MLP neurons of a small language model. Each row is named by its layer, matrix (up: input weights; down: output weights) and neuron, and shows model dimensions 0-191. Each number is 500 + 25 x the weight over its row's rms, rounded and kept within 0 to 999. Numbers have three digits each.
After each neuron's rows, "fires before" lists the tokens most often just after its 100 highest values on Wikipedia text that the model never trained on. A number after a token or word is its count.

L10.up128:487463495463513507467458480523507545500568513496498467504452515470492533497533545486528450490467518499527514498536483510509544491523484534529518471521497514508494493524509504512528487472478548506470487466491492523550475525557487550468498505445488499521539487541470480510505467475464535464529477508441508500480485479440566513504518465528501499494543536505518467495484445495490512526521487514529476498503507493504540504479527519482517490505472502495502480488493507523483495481551496508491493484514467483507527530504485471493498502528506499485503458497472527458469497482533484498
L10.down128:497476505474559554509523507517452466479481496501476495536561496532447506533496481488480485549521486492536498534499487489490491485491488462493529506467487506496467481486520475500489515501541498488520495479517477493542538504486463454457527484514518545494475480451571544506470533571512497478483536552521514498481515511498492467478491515511473491541502488439476515501496526509501475501484521475506533486465473472545460478530503499474491436502526479501527515488502488489512510539490471511483476522512510477537485478527481495503544514516519501511521505507505492521486518496495463485
fires before: "-" 56, "u" 4, "." 4

L3.up619:509469557470521515492492492524514491503504500504495495470474527531503489515472469504492503538537492466497477503524507484522486442519506508500464511505499530502506528519524529463480477452517456475496485528462483485473542512481465537506504528518508515484500535498508494479487511483474467499488476496534484466539456504479545454548504508485529466494541514533511462524479429531504480470507498533514501500476474533473450496522513523473523509516517490489494478492526511512523526521568516479500555529475500515456559509532525510487491508491496495477471483439459525541502474509480492514
L3.down619:505493542487522439474523451502504509524480503517526513463470515478480500522501504515513462533474461473462500515522530495548472474522527537504481490510478520513512499517510500464545482502486435537486483519507545479515503514484528510499511509488552536486521474476511503532511543497440455511479482525512500499538479498467547520517508472502477484455530472512497475495522484501492457487538521520499497458512464450471495532524510480488529488532459470512447530490533492502500498477549521522497497492482529553485506497533531508484475457512480500493546500466501493530490472496503520471
fires before: "ed" 18, "ing" 11, "es" 9, " not" 6, "ie" 4, " to" 4

L8.up38:457456508494497547497522499460483463504495491477484464483518546495488555493476470496504457526504493482468511475504547461469494480490525480525534494486483526542462507532489484491492449484512488520544525473479496452456565465499489493536494534506516458520529500454459526489501498495522507510490479529516472519521524542462512524498539509496478505507492502526484463509521513531526532479524538524526476503532498490460496487528497523483522530510482447513487552521497513460495491489525543497486540461478513517520514470511504473473527516496510467478543467490487465496494528517531503507
L8.down38:508455490493516486468521470520502505503509483522545498497512525470543445488494542521540468506558468471473504495527536504509506548493485476488515504528463524516472551483449528466471484488510474493538465513483497527510515469503539515527529518516516493490496528502474483493494521495483476524473500519498520503542516497561506539466511489514449519498489494528473528505541446504519538543537502495489459513503523537502481464494470506519504490485475505478497494525492485485487520515482489450492536514481511465483458456487489480553498457515508479526476480535443516511477482506465469487
fires before: "|" 51, "age" 4

L6.up313:516462525531484490465505498514530474473524444493460512487492498459494468498515547513499479492535508470450505519486532517517512459483481497521535494465466484493492510552491520488495454524494473504531454559549513507529559506509425477512494516513485510473463496490489467496494501500469515495497522476533503493450521555451505511494498466482523498483504501495510490501527482488492504515482496502486503467469481498465475496491517471485547548518500466515490512492513527556502468522503490495512512563512523513516508437480511456506499521503505526504511496545519472509520532492527461464
L6.down313:447460455511524510473503462531469477459490497488500472477498504517525483492514518489571544493482489507524532510490511496517545486498511511504480513480511514534515481538463512535498482514506468439536484550535523483450509516537515513475500479522528521516496469541485557505486538525504490460502513525505458492477499513513518484466528519510465511486490501499476523500495468514465503522472486503477496497526503502479496487532504467482496553516485521519489459481556528477537499496514480455494530536485511489505434467496500519514475490497476509505526502472472485520517528507429555504
fires before: "|" 80, "|---|---|---|---" 9

L4.up371:472492507482500475528511542520523510512539506481497481508500499544511499449485508470521492431530476453505456474528529494473511512480526500484540505509533493529506533538573470486456522497494443550478514504515532498529517489505502464489483460487481511451502468513513515532493516516444488509527504492504502481488539454523532498534451474480529488537508479477514474462530435513513517486514491516517503448491520511513491520482508480489497527517488496531536495446489488507499447518495485482518523512521504518489493524491504515489519472453500524511519511501521521453476485557502502495
L4.down371:534501497519521532545475500484434538495508513491525504536496498464489483485454500465501492492448443504532496499479534477499513495478516513455522509491512452505479503512484511478507514533487508497496536474579495514523505463460515478565483514484512543468517548503515517575454514459486500541482517535476509510459435489515517572552495480489505515503471483522519522506502490508523512501490474492484492506513477497486511482514466502479506498468495499509522469494485501487533474513504512534486512491479510520467482495487496490519494498487483495463503506510535474461515534522472542542
fires before: " " 24, "19" 14, "20" 11, "," 6, "18" 4

L2.up291:503473489498537500518474481471523534523450523514542505501536459528580516480517515492478558506521509559536480539504496484478488492523502467501529487516507519511442489508540512490480528502499493528526465462516517477462483492501474508523504510507498539478481496472508468498520494499490505482530476468497445525518522493492441497536510486524464509517465527526500536506489510471481488518461488463468508460504497519508451455507477507479525494527478437513541525488538506500494522524497526499502458516481540509475496549489526509479512477474474483486493516463509502545496477520519473534
L2.down291:492477520511519471501510518452550536522500465478519503468491502537526509509514512504474516533490512560520506550464494519443478488534485519494485502516517522502455509456566526497511518489494494524491476530531500500477480520516533497502518501475533527521504462514489483501524502485484453507502467510513487513515490509513543508521505457552455488542484479488526504498478486493463535466464524496515501419499507504487447509489475496508524449488458480508521492531510520532470483464506512525507490515469515515454502534510527456459495457491512506504495480519512483539492448488524459487
fires before: " by" 17, " in" 16, " a" 11, " to" 6, " on" 5, " of" 4

L6.up15:484502482511499504505488495490484502507460551499528512512516493503507471473533493510513543506488472461526527481517512516483496521508486486519460510479558542465525483498518494490514471516497510492526533520476489470477467501517450449492506500482527549492541488496504505531479514510514499475526520459515542483463475508510493510530476480496471529520516510500530490528527501552483537497528468504477532487485480507549479501535487461525517515488508499565493420428492543449500512469534488469491533513470472575493472473460502512514475519490540484496495489498507500478471486497489466506
L6.down15:487497441481493431488521517546466472532530511462529514531487509518503535514516500518479492472547554501524503489511488519510493473536516478464505471506507465486467472491526492509478516494527560523531450503495530499468473506521536496504507521494512494485504507443487497491522477508513511514501536569490470523520494503528500518500466524554548499491482531509505466507473490510530462534491495450530463483489512473513471501494499503489490479464473464494484535512508494554477538534502515526504475474540538460500495491494537536487508491510456504495456452506476502470516497479473493508
fires before: "19" 24, "20" 20, "18" 8, " the" 4

L8.up83:477499514517465473467515503487527545536522499551464491518507471527518492452493496496534553497438520456522483529481551440500510518551538534528511487482500501492534532506525510496486446534523520515456466539464513492515481477530505510493470496502517522478481558482523469507510482449491480501498524518500502505524492494541512542502505497514494478507494515491501487509487498473502524478496512491495477421515477491491475470514507494458518469457446542470505501502537479494496510485532488509503488492477472492563496510529476445507502526475479511518487478482536513484508503481491497532
L8.down83:510497471532553495500506505515495520455485517511489510498546489479504480499506502493502467474516454537464511471513497481492507479500491474520502455504493470479475515544486491521483489479441551473480507506521470463491532507505461496498498474524486493486499471534495493477496533508492506492474504503491495484516560476458485480583505482489463525517535476489488486516506551518514520545510505565529522498470511501532452472456491491481549498509503478507503487486474501524539455490479473512524526459568517481513505530477480558460493486542516524515525532511471501485516515497505508548
fires before: " as" 17, "\n" 12, "==\n" 12, " in" 5, " ==\n" 4

L10.up209:529473486453540529482512476501465484481521480521483510454484489498482487495483463482517447485512519518490474507530475516478497513517534520519481505496496506550524531472516492497494513484501509510474479507539515512489507507496494489478522504509543547467497494470481493490547539549460505531496509488501549524554467514487482494515500537477450512507482503507492505505486505552448484470494502477529443455528449449451525474530511515537487503495479492478538439464535473492540507489510478506514495492513515472474515525492483513537506518496485507479500488499493481514417551504509486525
L10.down209:508507519521511534513519499483528476523452493458509491519515493505490515520546540537524471544514519503486500451476439524483529530508514487496542508490466560504448481482530486513447519497514475493504468500495498493494504457467523495504488512486477523544489467488483526566480524459519491474526548491492496516472489488511513457507470498497509449454502477526496490472491488483478512467519464520525508526530486488517507500501504506511486527465516497469489480480484495520512480506510501463529483502503541496540510520513576493528442495494489519464492571473495457516472524478526510494
fires before: "." 22, ".\n\n" 18, "," 15, " and" 7, "'s" 4

L10.up719:506513496473530509543528507470509509481531522514498500537494476477493482470465499519489494481433476524507525490489482469520533518516511491506465500518520512478522486490478513521507469474467532510492487489553455462433487499508479475578488498489469441520507470460534490541484506454512513506482495508501505487491529458473505477511527492502467511517536474511539501520500539471543493515509511520466505519521465533496486519496559500531504511513473529505531520498511531471515525490494552491533528455495473494528507509539509503498492522446497468450484491498485541491531478463525540515
L10.down719:458460520498500474501506503489513512463503509534484531485495556484509538550522524467502481525553458492434464456504460506466487501531541519542496476494502536498490460517513465498475542532542499512513500500461467477524524492479511473491458513511545494478516531553501526524500515505476530492534531504493508519513462501493451526493525516502477480489460490514475470461518526493484518480501530510487521534524500476474492521528493528497527508502531518473484491487487501498477492510472457550457438531512494504509461516503503481525501486540521498540466520508509485505453480471519506475
fires before: " |" 74

L2.up113:522533491495500480503502536493505511469512526497478530523503476534489506484499509466490518479499541510524485482475509459517500494500497461461504481529546466500500534482495505489576466519456502497519505483471468516496519489533447472524509522506498483542478495502465486498489481510480521523509517500509525525472484526462508496490511454464497483521489453539490491526505551486540572472509460569512517497490482521525505514488466506509514467466527482476489501491533474426513530475513459482508496449517485467489469541509500519498505513473505455489502480500529477528516518530531561504
L2.down113:499537513448528519470497518477549476473483490517519538534470503498518540500494495475500521472508521560492499531545473480503505528506483485525492509510518491520499530490532508517539474531456483521513486481465454487527469463534479506519490524513506475521482501467481467466491488475478521512502509472475501506483523473486536484456504502483472470518481493527494464533497494476483546479538492555495509570466519523497474507505458511483526481461517518436480469491495500483484537478565467510484517503545493493491527504527498459489512491526524478486436490491493522498525519516548500498
fires before: "|" 29, ":" 22, " |" 6, "=" 4, ")\n\n" 4, "\n" 4

L3.up641:529480479492466490521510544468476522518477509518494509493523478464516511523505438477514520486496505514451506498485524502484482493490508510520511514456500516526538491501510526473549481512520441538529507512474527457483490555479439490519508497498468523505506514484496479531490449451467471488524492504525500450464491551492528471515464519498543475532484490457516450494505492494521502556558512483521517498528541523527516507480513504506490505483453446473514526471487493488520465495491494484534481530468478521493486523521502557500492489461477492530518515508528498539484467526497479500
L3.down641:503529502431472526536504519504515529478497481540496514496487486508529454503509475510486524497539503505520552499490497458481475450472491505488524489462480515510463533525509528484490505471500485539504530481467489458501547445520510489509511516516518501511450496515452481562488512493487458474463494497522485528486505496499483517504478531509487477488496484508506499475483485530540469498505554472524482559486536534539500534507468496514542476526487505501500493482480530540485458429498483546511520471444498514471537506489496498513535497483524503505523489481511545484512480452528510496
fires before: "19" 29, "20" 14, "10" 5, "15" 5

L4.up430:491461502490514501498510506530499509477450519443510542477484483501528492489547532498515509561453508476525505522492466574508496531458503491538472514524521491518486487530484490511529486517533511477493493496513495461511492496522461498495521506508501509480435511449511448490534485496502521502514502495519515537515477509479532484521476487476484516508483482488486489567455523458486476499487476493523457492504470546507493568453510496454500502489480507460477497529467503531503452514535510529518571491469477481487502487533487496496538500516503455525476471489516502491497535500503515515
L4.down430:531496516473537481515489527481506490507511508551495484568515495469469571520449474516513509424513500536504487471512489497508512519516517469495518491518470501486489492479475507498481500465507523501519489498512503554523463510457495489485481501514506494499493502532497501470479509499565513475500474499445500460520506531514460478423519510533492470468507480521491445506535504523482468553516533441480522513484533445494526497506509510521519487519489511486518510507427468481506541531483482470511481496528479532536508506489490529501533511510507505512495512473478522511516512484529497524
fires before: " |" 41, "%" 8, " " 6, "6" 5

L8.up442:427497513512471497474494548543468476481530528518485502520506493498499511504490513541483475546536489505513482471520508461492525503526516485468495500536473483494468487511473500531473567509530484530496422506524496441514490493527494495474503523511470502525513547471501476521463491514456541544502475478536532489525491518474498447503473521507451524483519506499488464462498468506497534487495462517568469479526490483520524517509478531489529454486502475506506531509494475499512531486495521499487514500520460490505502491513508448500508489502514484511505517484553513506549463478493522528
L8.down442:557526498508487505524480500471526457510439507477479529525514483458508455455451494462509524498512547489503522517489500511521492524487464535509467493516505448550539563497522465478550499486471537484523540512521542499507512486538478490488476479459545525521506491482475510513500534470501448455537549466477508495519527497503503506498524477502468484443488505486509461516472468480508482509480489519466531506523489508491458510486519496534510499518520478482483491516511493507496476525530502516517478518506545498466522530511510467536529463479475479496520513510467512478498511458496516515
fires before: "," 16, "." 12, " of" 11, ".\n\n" 6, " were" 6, " and" 5

L10.up672:526458489495520477522513490492475495492506479532524513511522463499506524480504468511461450501480466497528493510545535469462511531511462534502461495502492490530466542511515463503462504490497460520485487478520512554508472494504482532478511501491539525473491487485516509466511488512495466470537530459481522508515480518483528495481478487520470546503508491521498494514490487507433505503514489494527500486494463486505531474545513467494494520484438477472502471504539458529527523520553488513550543468532546495471530499446531487532492490504538543484503522536535523506468523518459479518
L10.down672:494473460509518514456481519494511506505492497520489501452515511487458491477482503517501460540512474491486508488498531540476497485477495480501576530475497489522492491482474509554487532487507498473525496500514490456490511506471587499506542480470547500448475495448500477520531499519489534467522535486528514493472470479524499535496466479503489462536490485524506481514510500535467519435482522479535477485501497489512521509489505523517507513483527549509541451499529472522514492491535524476525490488491501479523550483554494514504455509513499462482484479448536497519486474511536485509
fires before: "," 23, "." 16, ".\n\n" 15, " in" 5

L2.up215:506475510523491497501526470494515485545538510526446506483507496512501546509495485488493550461490497510505473476501477466528569453476505528481487511514506436460492534524499471486522524498497467524475528461474515489491485501499520469506488524502515550504509509471522476499432513484529504484516526513505493516488480548513454514535527482556546505504484482485489514494489494472496516472511516474544517487484493521453523520526511484474552471492500520534514460472482474513482449460528518524503517518511494520464500547498486494465481534477498549486455540525467499498480496531523523500
L2.down215:506518517501512511458527520505525484519497489459494524488489518488505530515523475460520529449481510483487460532512458504513542470474467495472478547471480499482469512530525494560483509441523490504449489456514505497521505551525508472512505527500510482518478483504469501507491508455489526479457546501503465509502474456456506499511521467543528507497466549470499441536511546493480519462511562512495474482507526525467478518545541508512547504521495513491494490492482489488506475483536476508547498486450515503526500482511504486500463482497513518503509498539496495478503503561520512501
fires before: " of" 27, ":" 8, "inning" 6, " by" 5, "n" 5, " in" 4

L8.up712:523514514519485502515509513501469515497515485494503496482508509480554515511480505507482510491423475540474458506500522522521466501519514459480522504499519464529539471505527518474473490505520499503530515502439535508500472474487483460514505504488552560515474516520484489506511465504562480512473490495478534501450501504491488534485475515479491515509472488482492517495494502489498496492532490465529494483477458497484481447505468471451482510497502468518532480517480487511472494505529497525540570539427507576520500520513463516499518494488518512512523520513482506454506548466483539531
L8.down712:496484514543489497531487516508517478501510507529488473517532475496484502474522496499496469541522499517519529509515456544493539540525504492471516512520500475445525498499516521515466445513520510542516484524540519534499482519511460495458472458492530546503519540498471501491485493466502501476498520527494523494523456541550477483464492478485494515489492519471492507502546505477525483530502487508517441467479526509478451499507520494514526485534542491447502485519495519474508505511462484450504457510502475576510448464492470476514465470529535520518522528514468519500523468482481473499
fires before: "20" 31, "19" 11, " with" 5, " known" 4

L10.up296:475481511526515479474468489522495497469531515519536502491475513525485495504513515516514495525521450457516461456466509497521473504512445474503522534534571485498489467520512480492482487528513526530483517522482531502504482482477550494477495467502488545474513523500495482476499484578510518520524512562508491516486465498466488521496452475474481519475506491498524517490548553502491499519506495496463540513501547522539498532528514482528464527481518455477532487550467473474515503478485558546486495502468491472510481485492487503469452511473484485478508492509475492499486499523472499458
L10.down296:511500527497527473495518486497507488487464511515529439506487491518512567508525550523529529507535490484532451493515543515484487488504509458458497526468522538534493502527492505527501511472511502492456495503483494507519458506495500520509513515502455520526536474513553500543508524500509551490464500527519509479496495518481474494515493489501482455507517462467455495506467485525490532466515519465438514518466479451463491507509502551489505493448530486511521493484462538540461510438507513521537500515514506480485489489537502490499457526511513490517484484479501479551481481520502497443
fires before: "es" 23, "s" 15, "ed" 10, " to" 8, " through" 4

L3.up763:493513514505510476416509527487510480504486509517491547476518492539518506519501513520525532473486495494542512497453550529470532475518481499475542508524544509550491516480500547561471506460474478512524497476540483475523513523485481503523472480470517480521514461480461500474472504521511513490510472501463512461510493494483520512496530462489480519470491479513499473530444481497499488496480539518486506536486505503492489503476474481532507481477553458527529518551509497520488538490526504532531456487507528495508487458553483482482479520534482448522500529478495498495533465461508520480
L3.down763:527479506488530494459489492458525495526543494520535484521518462479487536447505519443509513538516522516464498498514524442486543480487489501520532467505443487492532496489486491486455518463486544519496470472513482479527501483455530491502525517478520489544489511498513491554528472510467477456495508525486491492524508493514506468471560516499495518526538506497511504484499488509487508522477462493532450505507535460509469525476465528482492478457484489554512491461530487494539498498503511500524498501534543468530527544536486474513512515493509486465492546484487493515523502506515457459
fires before: " by" 24, " to" 12, " in" 8, " from" 5, " as" 5

L10.up376:466475495511477506485519476459494470490487521532462485481476500531487505516497483470516459495482519501514452487473485471487496527478484513511530519497517503478505511488520470529514499502457446516511506537504495494536501453521478523471492505477498535502515520493481466463524529526477539522482528525506488532496492533527500497430506504527458447523508489488490542523505487519471521474464510528522423495510547493454518503532555492478525469446485495507496468458492482500485475508532531493537527498502490552465559529510503455496512517525511528481539497479519492535494521517513470482
L10.down376:483509469495513528488475506511497515489470487485525498470492498502447521480502520548520495516482531538516468471553481478501513496478505523559474458508510524475485479484525510509501543497515495532485520481545514474449483485503559509515515479514491553507506478514484496511509468507534476506501518498534561484509496474512531504509500465511532474457507468508491520453466467451479492471491506477481544489506477507513492468533490518486474521520491466465504501482531509455534516480498524477526492504504461497509456462544507547525447488464466510527479510545479501476507536549544488522
fires before: "." 24, "," 18, " to" 6, ".\n\n" 5

L2.up160:487522487527504471474455504517513525521458486499508504483508529464497530476516516509495516533467512492499502457502489513486512497493522517526505507540485523544459494496532536476495520538530473501487558448450505485486496445518518540548475497466500509491535508491544465553475511534527494492512476478484439475499518524486513505498465523515549470507494497488511470522512493490483495520446526528529555493485499480467472461505526457443474498510519487510483513469494522486532475480512496492515505537510531459555487504475497477485453490499474525500510542492467486540494493524523475485
L2.down160:476493492537496499482507534534515537505487541469500498460468499493520498462502521527483467488470533522522518474513501531471529534540534505512507489519503485542453480506528508512495493511497476483473553476437520504461492485519546516495456498464506504516547511449515501538463526516539545523523475513501483513508512521478485485502508526508546443459551462525505479536539502480481497511496491494501526514484475516483477485447493495460489489489530492476462477484466536485484515507507475515484511520485560517522484493511495450497462476500452485509502549509460526512499478483512531487
fires before: "." 65

L2.up540:476530456515530456523497501551469519496512458509489547517507512525491561483487478505520475498505484538508472550466500549492503516421517454464516496502495490528470498498509523494502494471529544491504476494511470477534454534532508467519511498457498561501493484483515517450523525494452468485491512491491491503517518503462495476543454534496525495510480519488496434476490499548491518476513488498490503526482495519516468506490518504513442449512498501482504487499487501499500529506502533529494494557478469537503478506516481500540467526528512498474485451490503494476488524513524521485
L2.down540:502498503478488532483473505524478549539481508501470483488479529476521473492466508484486531498494461526546524501493467456518523534512480489528511489528495487498524472499515539488498500508472468533512517483488501538485543537485527521503527501502494489456477484503469495519491458528531517535551481488483466494493456487520501510529554478544511531503518539489558563552477485449461512509501499453509531490483503488495524501475456463496519537522509473477513530471501451514514481525475487521480498467496506458485516479472511481499542494487517488542459507470517458483531467488538483498
fires before: " " 49, "ing" 6, "," 4

L8.up591:519521534538495540495506558477517477489526505510496474485484474481461506508462491491533516466449483518481523493499482486525532509476503509538468530519534508486504495516529543554517486464447515537474526482545520477481475485481510442521467507505480493487507496485506493493453522473509536503488531489509520544498506526503487497487458485486533459510512482554463513477493514471512559478547494502482537519498487506496508537486518476533484501491472466520476498520481453461493507477505523534556488502514501504507507479493564484568470521493518507487485481504520481517500451478505517460
L8.down591:478513503503524488510506524448514472447477529508492487516498492500470518519513493482530487511499501508448529467502459477465492506512494487511525504508509498510548501500511516502466521483493490474508507505520518497484488445498436477503495531516510473504471511485548485526524528486492554505450472524491523494452500496509478456499457485486509467513505492493534509501489536485463507466502531541508541472510493502473472562545514511537514539487483529490441483483467550485480534512540515543465493497512468531511507536507520499500476510492509479517481514497501482532522439455556528444
fires before: ":" 77

L3.up570:476503470522459455477525517487501557453488515508484496496536520478497468490437483506510517500455495545517517455544538489531483472523480495510515479509504461433519464523501498495512531495484495524495517540505488453516526493568556493476500514503493518476500472495482489480485478524503528478515519479469507439507511495551503499520491485520477532565519514496528521497483510499513485474466504505566513478474493513533487526459540503481497491503508481521518471503519510457507483511532496478458520480487525487490507489553477500503450519526501504482484489495512563513490488495504528522
L3.down570:502540523474461491510511502518483445512524554510486540518537507528540484527520482436522435495509494475544514485470498509520448507503504489515495489544464493467491497528508470514478517467487502483485524472509496478506537492540486490511452499478529453472475497511470504481456498497489527494473497487502453528509521490520489497515492497458523496486490514562473494489497493502485507451472492476516502550486466514484484513508486486518496540471548525506511511491495500519539474477569458508535520542483496537519541485436464540516485487498514511505501501497525477527506513466505506534
fires before: "==\n" 21, "-" 10, "\n" 7, " and" 6, "20" 5, ":" 5

L4.up185:489467453465478541553492500455544527517496512524442514456520471521488498503478522466539504457481489531514503489475495473513497499480505543493473470507530508491535512505491439527525495509474453541441550502502506509495485498494503508510493497442481509505523459516498501511503508546500519520534533490533510479493512494487469515549513513450511531534466528486495489488474472522459483488483486465533505446494489507494493485460513498500536523541514498503523513476500493507494505507485535500492510521490509530497514528544469485530465501469536532490483483492556478493558482505514461532
L4.down185:502548498527538490521528499492499485503478501477484513518453503496483487555513524479501550495482503496534483494487556482490475493452488542487505523502486481537494483515517485481501514475497493485495496484529494522505502522554482470499540524573505513550517556481506500513483521495489469482469476524511500554534519492478467532551474519506480521498463495529517492531524533503510485487468485512460495435502535467523532477538497478482524515504499488468522503497469519497506481511501481487516504484457499468446474488457511501470477477479543487488506423494494500468508526458477537524
fires before: " " 41, "19" 14, "20" 12, "18" 6, "," 4

L2.up263:546493556514511483495443518520503485491490524524530486525510509466489490544503488491488503542524520468465472505516437540526484500496495490490512543494509471468538464501511507507465502442481534529513485542463472474485510480475541493472506513531481504558490511480477483508505481453500514446500516480544480494491481538554472497490480484474548487508510507489498451450469500497508490552516545502501498532494517445498510504501536494499533558477497483510483514522488504482488472442495502496498500487488525541481505531486524513464502520484529471526475505504520516529468516470480491518
L2.down263:549490547512519498456479527485526509502521483495535536514515483481493466547492505521517497500507481479480494524521483479542462491511498461556500505491460550485552467499510514466499525471440479505491554530416504520491497533476492495534513504484527465509501499485475457518470504467508475513497511524495533536490472528492470532505505495496560491486478511492504466479518509511502487504540533510512476509503466468511485514467507507495508532472513507481518525524517496488525493505499517521427478481510520537451493510489501526512494487502507530487521456448514529488465500429529505505
fires before: "ie" 14, "ing" 13, "er" 9, "es" 7, "e" 7

L4.up493:508533483529512510512493473514469485486458491516516469455485494505582495458512470512481487507501523493519469509524471489535473515490484472462527469520493486566520499527482522512495534498503484497507541481504494462492503524530442511488488543475528473496507452493515513474490484505502531500497520495505478499474467501512537398473518492512543470524511509500524470464508508508532470513481497520491533517488542463506487465489500518501496530494450503482497548470447521513464492484450496524515496533499516510503499542501464511496490538504489492535497507540542537509484489533510461514
L4.down493:474469446499471504453519458502507483481501523497500483472529541499566463487521483512477546515528519477511470525512508505516524516508493488521510536525497548508505494505518506485485549498481482509511520499513547489521472485519510492473468524493480523500519495478535498457479446523487496516458466502521479510498522505489521465491489537446493453496543533518476508487484518518478496489485528497509528490462471496494470463492488545520535500520490470541483484502489513495512513444495482517482512502517544532469488475513460531529454547463517504579481543503525494483440480500510504496
fires before: " " 25, " (" 13, "1" 7, "0" 6

L2.up429:490527503489491495537486455484474484529439543522475494468515538480479498441488490467482460511476452475525475508451517524534536494519498487548511544486491496513453458505549534524484490512521517501495489493497491494510492533477499518521501505481476530498578478483537509526531478463489498493484522456520453479531475496513514543501499493475504514520491449485476495487535499497511508474502509527499515542497560518541494502477495498487485536487498487514488489477508533521492497441499462483525546492493517518526536501467481489459469510513551514492508504484476509520470553524495497516
L2.down429:464516538478453497500524472472471478506497539529487531494495535481496525488499495462494473518466463511533481476447482507497558498518508526530501489488530504476486526519517502516543522517531489465495507492515498504525509499495526507496535489488520519475510449494524465495500469533494508490501546487494484463501498508522504563449555480483501524539513457465479561499488529507496531497474515481506479538503538493501515504481483493452446469454505477501487505501500566483484455499489488508505527487498504535515470543462505497484474457506533490540524501493471549546464504484488521486
fires before: " to" 14, " as" 12, "es" 10, "ing" 9, "e" 7, " also" 4